{
  "n_layer": 22,
  "d_model": 256,
  "n_head": 6,
  "vocab_size": 4096,
  "norm_place": "pre",
  "norm_eps": 1e-05,
  "tie_embeddings": false,
  "init_std_o": 0.0,
  "init_std_up": 0.0306,
  "lr_mult_o": 1.04,
  "beta1": 0.9,
  "grad_clip": 0.5,
  "warmup_steps": 200,
  "batch_tokens": 32768,
  "steps": 9192
}
MLP neurons of a small language model. Each row is named by its layer, matrix (gate and up: input weights) and neuron, and shows model dimensions 0-95. Each number is 500 + 40 x the weight over its row's rms, rounded and kept within 0 to 999. Numbers have three digits each. A neuron's up and down rows have the sign that makes its largest values positive.
A block is one neuron, or neurons of one layer that tend to fire together. After each block is what it responds to, as a language model described it from the Wikipedia text at the highest values.

L16.gate3:452498501516495502424516480470463566599529475556457461541537564525518449487534581471533512570498465535485510510515475536555485470552473551506508515525459522448513516475514477508560579465449476464490457470540456479531566543535466478536465556531516456444531466450581494481508382509516437462
L16.up3:442494492478480454507453559524452434506485466486430505507482472544494500574498556556494430453503462523572519548483557486469518470458476595481421493496482526454468541508502415512560552504474481482468447514543522499480512571483482526468488462479471445550524548498501483572454485486509577497
L16.gate4:506478441502498469437474501498501514463494600447519530503515496471508486507502563523532535519527522474491569544441519486439498557509484482509516500514462449503504493530505456454456451484399447543446456543515530536547523470519440497493549452460505519554504468525553447559449482497505494487
L16.up4:526459505531475503435497517504591544479517554496515540521476499436473577472501539476534506473426539487520506603526504437495495467521520492431514548478435554492468469519501526463534529484476487516479451519511507452554531404481490497513488522484484530554472527481525540527583523489440524510
L16.gate6:530517558470535545472589484540437512519538554476463470540399532491460446604501518505461496441443526491534531401490519530547476502520521503577515517470451587490516451497465462506562449510434549478509469538537539463468487490542533505480509468470474505493517481535463468524548471471497493454
L16.up6:516469509460499559539538431466507547515443556522472452559501561483408546486526498440518515496465499440483518554519507464521503480491520485466538494506482544481477505554557501505424495441493562603529516544436535482492485471547477505509415488551492433540420570525493482475515470478487521522
L16.gate150:406443549495507504508458473533434454509489439488538444481430526466538504551519539515548487514525498579467588488477506546545494494434523530577544511531513507465581505540395496500509571556545458534479430469400413494588469519485539462471575470526515494454520444504517513591452504518520505551
L16.up150:472452500485540517453506594549568481461510485485606537489452438501558476452524566495540560499451499474544505518481458518512520488433596531471454445522513515562594492487505503473526495409479511534543454510490506473542552488493536548475562447472560519502495446473468481522535474474497494513
L16.gate211:545511487493485499441576476497526525515519494443627494524526555572452445457511540550523507577498504447497462555490458464410466486532493521471475503467463545515461505462533564544544432481507430525502531569484495540532565510429489485503451514527588480493577474463575477529444485495563516533
L16.up211:548521565536496509479532571516472580550490473540537502468483544452454506462513516605566576446535514468479462553439503512451484495541488437496567547579460549547478516463531516492456494490551498536434545535486458534596504531465441451518544506501476475565552572483462602498467534529486441573
L16.gate212:486467512494445449487571495506479487458513522521490498438455490523522484494462503540554437473481564537464464501557523520507474433444423484484500523502521497385541547555522499555471405547435495488574446503501519434545512472559496517483490506519433561498476545480456512498435512547503533538
L16.up212:553539450511494470524495498515501563441449602520463496468508482499537543491445492455492438500442561560530512584579529546456497440564434507484456485524529506535444516457474444545467451548531540471469492426532549484523461471565499524523510419515521530486534562482497469577413586536506445465
L16.gate229:470470531526465533545521530497508451543494489445496505520513534522489515555489503544504495554509462464522509462535515537522464559554477501501534502533577529463455462482491566439525442461563525525442475469456560488514476445474538473453462470512446494539447488507508406498461521418542434441
L16.up229:561516545534565429452556458502476578459500560500504477511502481480554457586514538481482537476495574533465523444530457527468552480465496504478555530533518502486448540496503429528542473588512514508536456510525483487480498509473479601530515521542525514516506492482530558499458532516572550465
L16.gate262:448487502508549474543524477494523443492568495458523550465484463504549488388474599502491484536525547440583447493549533496445521546491446502486469488521535511406515512496521533443553510453445490483536497547489475504536469501445498481487517536517485472519535472467571489487457549450584520450
L16.up262:486441485473508379479461542535498458454500532413488545505496443538477443455518495516478514529500503414498469572446492465508456587493506536554480547456475492473489584475529459418523489477471536508410518468512551585479520543562515485538520517514486547515496512468444480552506515458567508459
L16.gate310:492523503479510423487510476415461565533415555510533531538480509517491478520505469487487510473518570580522483502473483420495499475471477417540467596429527511536501497444446508444587472506553492583503542522542529507453488431456457529496463477483518540437430569534528450491557416494504512494
L16.up310:602523549525448505500501528498457474525522489460519491502482515510504507495499515474533454441458493518500403462537477502500370525550471461512468491457565460462465563512557433524506503514522459509475486446529461475480522496425508510506532491432518528500451516476490494501532581483527540497
L16.gate392:491519542513457493470493507487471518495492537504579498446509498509517410480441477492485454473481493522531365519502499452479466415516478578506529520495467505435453527518442547480538464602512460502536492499513564547518455506509474481477547496664527476509530523557560527432523487529503509496
L16.up392:480513512509473487462560524468512506542471556568556531479518516497557521524504526500463495458532520593492447458465546543503496488544476456576601471472396492524504492452478535569490508562477459491518531483476514567524468531562476481480551560527514433516512483405593509446522494517509511564
L16.gate420:477513515497546509502547548541489455496487470534587481449581513511490458486496502526483510549563520424501482585537518441460494465522458434475495426517514550465447525436460504449510392415538485465555514481508506560434519501494599558480499525528516502522545575503481526453510515487452595507
L16.up420:454509484504540596563539541586518542502471490516561438520522484502492534512521513493521495504438500498455457523480577509496564451456548456513486542531543505528482484533454575483540428505428429400474468486493522484536447471473558439478425508516412544443505465497453519535542445531556586521
L16.gate452:550494467539548561539497537472486543520487476461474450446468541513503520450511528569524562513469569423528495546497558462499502506538465587478516464529510461432477518503507537485469515498491461440556518528439567501517513559537596499526559435430470486441518491485515447501532486545543497510
L16.up452:580474426494496509527526532435467526477501526519504494593488609496485535448474492516509491486447469490483511546461534483522567531565509539555552425503512555466534456479521510431508486552512541562511521378436488415544495458474448562381435453477522475465534481399440548492484523479534436536
L16.gate467:501529444435548552521485493471505446495442489444512536528543451535580503583471544494419491508453503493538518477568438531488421493499523520536521573492513578522494459463463495506506540585525542500477536555540524502557500453434540629520598516487483505486475516443532483496379577478535486498
L16.up467:523489491575470491492524517483499474456549525512503542513527570492441525499519468526464461466429523494556443502507499491544482525563494498448535558512458494536438511482527504447464460547499515413522486510600492545483501494506572528491446533556561449546473569390450545516509515504485556501
L16.gate543:463469503542486489587542526471476474532481495504584485425496563420598473471501511544539556508568488509480512499513436534544471554528479506525520515488470468456469478461515478533526557450498523498471461509500488476511492530474521501500554453557489515499536545456516524520507429567473542492
L16.up543:491514535506512500523495405462552503486569533442576467476599511541486492473478472438496534452481491524548479466510444498471494531575525492430489570518516512460513510460505467514470530473526468465494542476591502427475489529469554537485515496502446532512512534541507527474465457463479522478
L16.gate565:442534536548504570408533531438451511482452453456516504527444504541584447530512655503563517488461565497544515472443508524514439446475538537529563534486456463467453498458453501532539464545485567524452405559481538467530545412465481472485476468501459480528551512472617496584484527475507487476
L16.up565:486495504559418496505485526500489416562454517500574449500515460417526475485533493495487499537477555482467414494557505459502483507536538524500577451477449542467497440504451456489553557547507554495493473503539508522471508437515549496456539544516502520422528489520533575474434522538514587497
L16.gate567:526506462472462497525494585479422459534527484421486463438571499500617558533496573515565506509438540517548495454509440474482484459499455511533461459525531488461444593504417544519519507476483475494502554497460623458554499475496507544567545435469452505451468536482520495585426561537543524477
L16.up567:464519464430423546517536536476485438499496484530513494436530422461559524520456544507506535575424545474494447504474456488503472500568470523514496469523484464485474534439457540421520502519576464507509578538490586501469516557532541567511463472509441532481490528512498477649494482497477527437
Infinitive "to" after try. The word "to" after try, tried, trying, vowed, or able, as in "tried to catch"; also the first digit of a multi-digit number.

L4.gate496:393574489481518507493454444454569540519536457458445469492530491436459445477522455504548535536457442462500514507468472507459530484504515502482506482527521494492418531507548466496470530519455524578463452532483505559475497489458578463503530500619495495555553539473461512502498540541468473540
L4.up496:480531518518440525480492502494488527511474422480500501459516550527511491479507468487539563502476470527581507589462425453406469510525515487458551518530485406592448490529586536536524495445570514481497466467494574553474456468481580446546530517584489440499479582428527478521506556488549490496
L4.gate556:513545559441509484527499516457510451521499466507524488489522483477535498461505523483520525505502517466385507541475517568504475486473487393623478514538523462494475548460469493526522500449570524419535461493516437575566352504504423479475514551492541530478497574557449493465497474490510408461
L4.up556:520526557427440458519465470503518479562524460535557512522502512440541484477582525476538546451561505504410505519550502546500501479466520434595471545521516460481485565489493487524510487480544530452513422474543492560557367533523414492453524504508527519522454546557465448518493442517517463491
L4.gate586:544583518489531510475502516527476533518456469533426467421506459467506445563458504500462535545550480491445453499533580447460408523574517536549556443538443418507532555508503506509554566502493463434529485541536522429507528507518504489515467535465567549471545525532520574437533456446559484521
L4.up586:531546463484465481406477483529472516487468437462455540517570507486477515495542507570462588455473491440496493546525535513533510500500576464532498511557519582430523521483502552537459502493539539572448489489551485489467583526522519432474464479475446511455476548517482527549500482430495548503
L4.gate644:477544427433609489450508480487483520496479457439468481502520571457471486482496515525513474465479568467512467565478483444508486549557529493555503465551428465462456500526509573478505440484506527497492491511490447481469477524466442469517500539510588463491472548569395490461506535528559591539
L4.up644:466562455514486477524516498501513492496466467499512514502480498492433456524532546557467444546526534529500468497410432441424502460508563497502556491523505506541541447502561501513505520437510477496498495422550497535483455519513554478487554546509563528508539476502484529475454498537518583498
Number and quantifier words. Cardinal numbers and quantity words opening a noun phrase, often after a preposition, such as four, three, several, some, one of.

L15.gate548:503519421491509492537525460517488508524471554455492507570480473543476453469500478514479488518509482488468488480532510514504534509550488523411532474547494606470493549530586519473434483524539499538512523571462517401520486557514549522490415478423569515496435484486478502529518449480489478535
L15.up548:467513390551535541530528442439516485494472438419564475527470522565446495478501487456504465508500506486405521462495501476528514516508526459553569481530502494444484484560526401492512459443502464492512529476518416494454556521560496483529493527528507499506589532495544508470496487524548524495
Temporal/relational prepositions. Prepositions opening a phrase before a noun phrase, especially time words like "Prior to", during, since, until, and "of" after remainder or much.

L4.gate157:523489431464530462467406487408499496455497499480523535498583515495466509508457571485492555514492544490563489546489571525467537491547491455553537509437478526499560510520563499473557459465523481471471554546472487530524440451469467488531516510479490517478433505561575435430529502535490559512
L4.up157:560476459495469463506462480435498503518596541481530509484518462518459564471445530509434573537446506509514513544561540515530492524537508393474581521491436520426468510522553532516550504490489491453449525474501479547517424473441488495513494542501499422488442513510558460460482464556490512547
L4.gate357:513495464460490458536418526413527438523499590463538473488531461526510520472498454497498528479570507509496475476454488537520466499462539500494488579535462553558535492521550491495542460444521412396510519522511487561589494545453502538504541532477491545437460577536546449448542459487524515478
L4.up357:515491477457499458572428540408530460484467574461562493477519451543529529450493471531501530477554528503509458502462446525514472489473514505494525570512459529550528491500533476492478462451538399410501489527532513599557506515439509503487529515487510539470489560528567443467545470493542494472
L4.gate572:495530507616619498464537492466446485519549393430533484535446477528560521474512473422489547524504515484508478499523499461552550473531561468439553539560490539563471509497519476478501501468490500461446482545492566527510526463486509477502544505507511522478514520532572528497486439436439438503
L4.up572:455509541521545463461527455480512499579526482428517574475484463519574530469451527440494516523487509497573541524524532498535442493501557489473485550543474534547491510561474512522536562412472517479485493534469529514498530510458536455490545493464436508476462480558557495528484473469542455582
L4.gate576:450493507591539426479487507403526512429494513423467541514502520535494528477434434433437564486538493498479502552505555448521533481550528444542471475506483498580473464539565454492553452520479553475530497502526512522544504562458486475499497470508486472566496508541493535473450475509517552503
L4.up576:469549493495569430482533530439458469544456525506441508478556464456486541496539472567457547450530469463516563489532473472476517465435544445538526446513553467509531524486501513558441402517465452515477468585553495503570475499506500497449441459503544487578492565514564472527504417515538515566
Mid-sentence function words. Fires on common connecting tokens in encyclopedic prose, mainly "the" opening a noun phrase, plus "of", "about", and plural endings before commas ("months,", "leaders,").

L4.gate397:487515517506507488474422530479465485512549485426460477531496508462518546554555589581466562495555556452552528483564455541436419475547516555498477565582464490508514546396479476486477478479468465467533511502517516481490542487528463464421520543513451456536501519481549450504541446484483466525
L4.up397:544400454525506546460470519495480470508523514525457483448426516452540528511554549598546525494548493569516567458531499548513543508486496478442521534436449527416470580514551441507472564503449498498528495455425450530524452475521523513503522581519519519508469565552475495431553503513472559480
L4.gate447:524505505534588531427466514443543513479467547489525510537494529461507483510532518457526444462517513532504472468518478516455559499622524496563569487464462477484534591495486433472552522477464507571479560513433540475461468469434463509499481482608535496466481451471517538520488467460523534476
L4.up447:479432511515574493513496432518513452487508485445518494593520518450541422474547558497520419522483468530545517408545506535469481516507540491509550517537465497513520526465455490545540515508438527572515471479449489482477467457428459577441507498547539522464487475489499546497508510416501532499
L4.gate555:475468535517489505516556403501494505521540461440441507460476515452519509579514465450471589552494474547505506554555586497486500511528455514468498478518506502488399495512503501507508483527618500522457527485509462466480509545460528504512506491412477490516430502525456456530474447400452529612
L4.up555:523477489523505493534530446511488453495528511495545558535514410553499450493487444417508522494442476487487486475543563474456497517492505576497573513542526526486511487552506494489482508508525428536400513452540534473480523509418522525542494446444414509488487454446517440525430477494494489571
L4.gate684:493530578505485471506550484538501536521486469515469488475526452537539513449494406465449557541573564461497446524461624537449467500522506532518539495528505558485466548493526538494475532534563461459486525523478504494521508565488512387460569456466446570534507467517466494516467523449555512529
L4.up684:439516558488511478498513510491492543554487459495466479502520458505484500482478435498499514534544514466530455483464639446510500543504419581495530515446523504476502564513514554486477563574561487499523491483483524496537504513437548432499489435435424573539531512489485485491478550442540462549
Month names in dates. Month names in dates, e.g. 14 May 1945, in May 1943, or May 23, 1989 in tables and bios; also the May in Mayer or Mayor.

L15.gate155:498462492534549533516545506483470504475512477428471495435542443483464516489534506573390478487500526498487549403505511488488533581542533514551542493515449442451497409494459499451427518542514541405553481564458510540543479577489491425506483497511545521592503425447557514507538479519488471491
L15.up155:473523417487590405513514516516463599530517516520442538410479399518546518505548475490458491506517534445503601477497437425545481488487456545517509455467461490503457500506473515503412517522548515548463422522514488485529498501536524501535421474490468486544450545492443517536538434539542471474
Partitive "of" after quantifiers. Mostly "of" right after a number or quantifier in partitive phrases like four of, many of, each of, one of; also scattered fragments such as role, as, mid-word pieces.

L16.gate38:530538475550544417456516442509502476494551488503570473479545526482554568424499481501485424497493502554520494464533462447522402454512561515512536596491539492455492520511532473511569453525491498569502508506551518527496533414496616514464524475472545549483545551521579481533506472569501544501
L16.up38:517527469510493520481533501500465594470546447460478426454565447554505514442521379501497462528494548519503435560512535522506428421473488415426527569489519505536524494576571454513528492560602543463581511563553514578495494528493555524529524474547549550444527447441515514483523489463486489459
L16.gate77:534476498522496455493457518497533539516456508476562508487505497496457608537500490524484416457500546567452486530477541559515532473506568463525575549495487473511520387486496485546512532490449502476492475546541497502458477467516498526504500558413500522449468557484582509466513503542446435476
L16.up77:496486463495507433479479495516536538531536498497553514428517514506536511507517498457473489539554485500425511478466460455413541525518433534522427423449563537442561457488530448468504500518461535519455474485495501528463504492481507575493508573465542493485548500487536518551513482531393521548
L16.gate91:546522462581463502479449499498513477544554556459514529507501493442515451476484430511499524474523540531484467452477480562444510465483504546479535418534518455531538526559409474534541499475502531498477409509536475515495528506499563536471472446514510482454493500533555459396443489489518532480
L16.up91:513519571522420440543514507510595516529546491444485500390555562540530568560463482508484427481442471513474449491488509448496453554414493461454483507477476490497440495542481545517482450598476466479478390450456456472482529507466506435494498552473480504438523556510526542475560460516475475546
L16.gate100:483507506405475472463485491518480443536449480469479496478448464527508466501468438469416509474479531450463479486579506458431425546426498466515539456496568514511478508464459464499465534537524517517499485468502493494480444541472481420551496469519507582490543586525577528489558511474494517481
L16.up100:611490488546463453570454571588521507526513459471469514510572502475501473518483465445511540461518489525528570431523492404503411509450479529467469450485504469508479440482537495450498487574478505584501476448503540564562501461490481521490456453543547539506453498513545522456596549482547476514
L16.gate110:556579484547572503496525572504527483504481431542530439440479442541534511498541488521468522529537506478496567507524476464459528485445543499468558476533487499483527482515558488455535508501604522409511466508496560493474512507495512539530507566445542485501462455404500524486440509500538444408
L16.up110:538561559468545511499489500479562558515536523572432596546533521494553509527453507517444529531542479531445472428494451484524489481502429525465561524517479528569489477485513472539499504512498594517484534463453569466416579573528524567518492507545473500520531558490523604540489519529515481509
L16.gate183:547477466535457506493499505554424464558533519513472472458486441527512525500546460573454478492519479504503524460473507591500508534576455500517451541574525528452518552592518499461484426507453524520448419448507476460516534486496516442505554470455450522495527503584499495497501483516480450406
L16.up183:549446452465473461503491525484489516520486451531513520416531520564534533459511430499435512499515493543516538476575495506487455496529500451546384525554493573478517515466522533517435416402433492457558577557517504512448521506494460493446524500528522534473449445609534498477501560498492491462
L16.gate236:468479499501465473503417528449444581555464594614501501496504473544512447454526449503474507485424463535484495567552521549463449524557459420489573465517465553486460436514499473501498522600485466615513496495514586399538499522503455498543424464432497560465505529467539523493522493449524463479
L16.up236:507515451440568496440482474466441552473404540481504507509474524566481449440539458484462440551469503554484553556539588514445483515514527469508563475554475509486455513594455493516539522530547433491512582449503527444545526492541522434528446506495514518456518476455503524468511555472502517525
L16.gate328:513531457548508449479473517498477519538468525387518520510543523471612454502518494523426510525543477499535476476549519469470499497418510449492544448469448486529538496547442539489542461452572562516474381460471465526494503535448579500526496564460464539458593429568551535416466523488483525468
L16.up328:520533459555488472512463435467545536529482420512519516430527473483481448549492453483448464501435450510478486537549521499468548507539460525442531518569470465526519550501479487473461384482459499537449456503511463510460506549468552521501502519521507397499515499500519418418491441462452441462
L16.gate351:530567586478422552468497548482440526547467476421530603434552499426511539463445497514534563509493515538484482456515380484577514605512395473496590478537467515451467475529448567448494482472557485516447505494512499520438494451485499470445456478495486491518517490522460529459501538517469530524
L16.up351:483543521547494462583478497557482469529509524479520472527448514501495492545500510539554418498453543527467532539474481489565519531509547434537513530505449498550524479570486489450529497540520499523520420463499461511485532503556545543479558522478499513483457542536476549543558574563456543489
L16.gate391:501520516465499483460476484533461518445449469500515487484532506516542486491504511586452446533474457522567501495509504579482530497529505545510468474515491512446506534503569582519497464570510489489581470590518488492514599476381520509557437463502488570504462498488479467530534555587491519429
L16.up391:540518531478449476493522503467541515520540485584504455460579520466472546478440509527524428512471503494564540456477490455475463403520474441525481468509516484403551451556531550533414514518501484475497441502530457516495493486467504542476460463474467493564464476473493516568506497497395530477
L16.gate472:431510624448560493500507519515527558521533524540480518498497519436454439448488505560569484592447494539527566588487469530500446510526529449488511430512500499488482572531475580475462494489478528572533511481479533482518429413474442506509464527466500467526533515504530455499461561525533538541
L16.up472:493424537552513415482495492415553528455542564466524590517507525503490482517476457473480465453533490487493526530513490535530448506545475530454501483522487415491478453567462545467477458563463443474536497512556538521458552450506556555474425543440538525444456494513454506485482487493479483490
L16.gate538:517479437517480487471422495463361486512459467514499478486505537459538423498549458473499485484526549526528437476487422519529462494529457515509472520514463461556542432526464521481519593461436537454531444488564547549534497501494475494516483475473499491487506491549514436515406515528500517521
L16.up538:497522554471470489452460542504488478566537612519451549563483456525497589564551518531530521501504527553494466548488502504580501456420503557472493520511528508487530502513501512495528483451580466455485447439573520480507515492497554514434513491465557522441534497588525471513464535496496471506
L16.gate554:454461526508475500509498529540481576465509480504491483536477509537540539435523559485502554574496574497525540562477510440498497536500452437524461507483474545540553554505425496423532503459518487474457515532471492492513500455465493474514542563469512528454513491551563455506431509439546523540
L16.up554:493547483490488444430549452471469532505486516518582503569480573510536496428495510431523500455526574516512543520469556430540433508485488521501472456529482448538520440496474436472485527423490550436473519522370415500463529518524446558567547539478512484532486534432510510486539511516531529500
L16.gate616:538530457472487499496517486430491438529593520472617499416470562503507501514528498527516517489536540552508492526511552426456436554457531516562496540497533506544490443502561521434489544511514466448460493561515572559531479482419479486461550483514544435531427400429545442519468465512427539507
L16.up616:556587458419492468517475507478462449397573542452469510567464544515460474495495474445575530431543548488465534521498545483459472561497509538513574476445513522432497442455591474555442525454508507513491525520549447506521533470541501546576542445574484516467498498436492451476513526581504549473
L16.gate627:495413515509479515482456456532518468457446549479583479468458458547476563555569530439580490525501490534420507517490476493368477552451562460487526497468518573577473415457490510558512508508548523546547412489471481528466503571419474448474465556452491448493518422497512482531542544464506465493
L16.up627:460481501466516499497427503461515478519543487449569559443491480528521512513532442507489473461499454488386490516488507516459527465513503535457570525484513527496489459390386511549458501535486560458492394486462569545518503533486495520526529489480553560526433465502530530543470466529452548534
L16.gate684:437518476534433393512542526482439496604527539469534407501482606527493597520448491549483495511552458442421540497503507513527485536515502413384541457509540431492531548484469534487515420546533526469468523516503457434436498516493583480481515497514537461493526493543549513493512482483482498553
L16.up684:561492503458520453493455526612548534513481507478510555505497521494519482453502445471468461513492432484511561454484485500511487543476509594435504496588547550413574508468471507484558521515516546454491493483441562537513505592512536508440528460548439429443529529527474539508523442559542549470
Partitive "of" and prepositions. Mostly "of" after quantity words such as all, one, four, most, each, the first ("one of his"), plus other noun-linking prepositions like from, with, in.

L15.gate433:435503497497466509436452538443430520520477460466505427502519533470468504496590538545535535449507524500485471476544548517498426451488483504473453512487423535442492548541483435526579534525489478465399541506477462457481445544504524447482488460516474517517513564457541541542558437541634533485
L15.up433:520475549545439512536504595510456409477485511460522501489467496509579547472514515515569553527419578476531573477440438502478457456471526494464559520466509518529548496466478488472497558493543489550535456519561502534476467527450518515500516498469515563483505498509465506473443478481490504509
Infinitive "to" after effort words. The word "to" introducing a verb after trying, unable, difficult or ways, as in "tried to", "unable to", "ways to"; also "of" after nouns like act, impact, invention.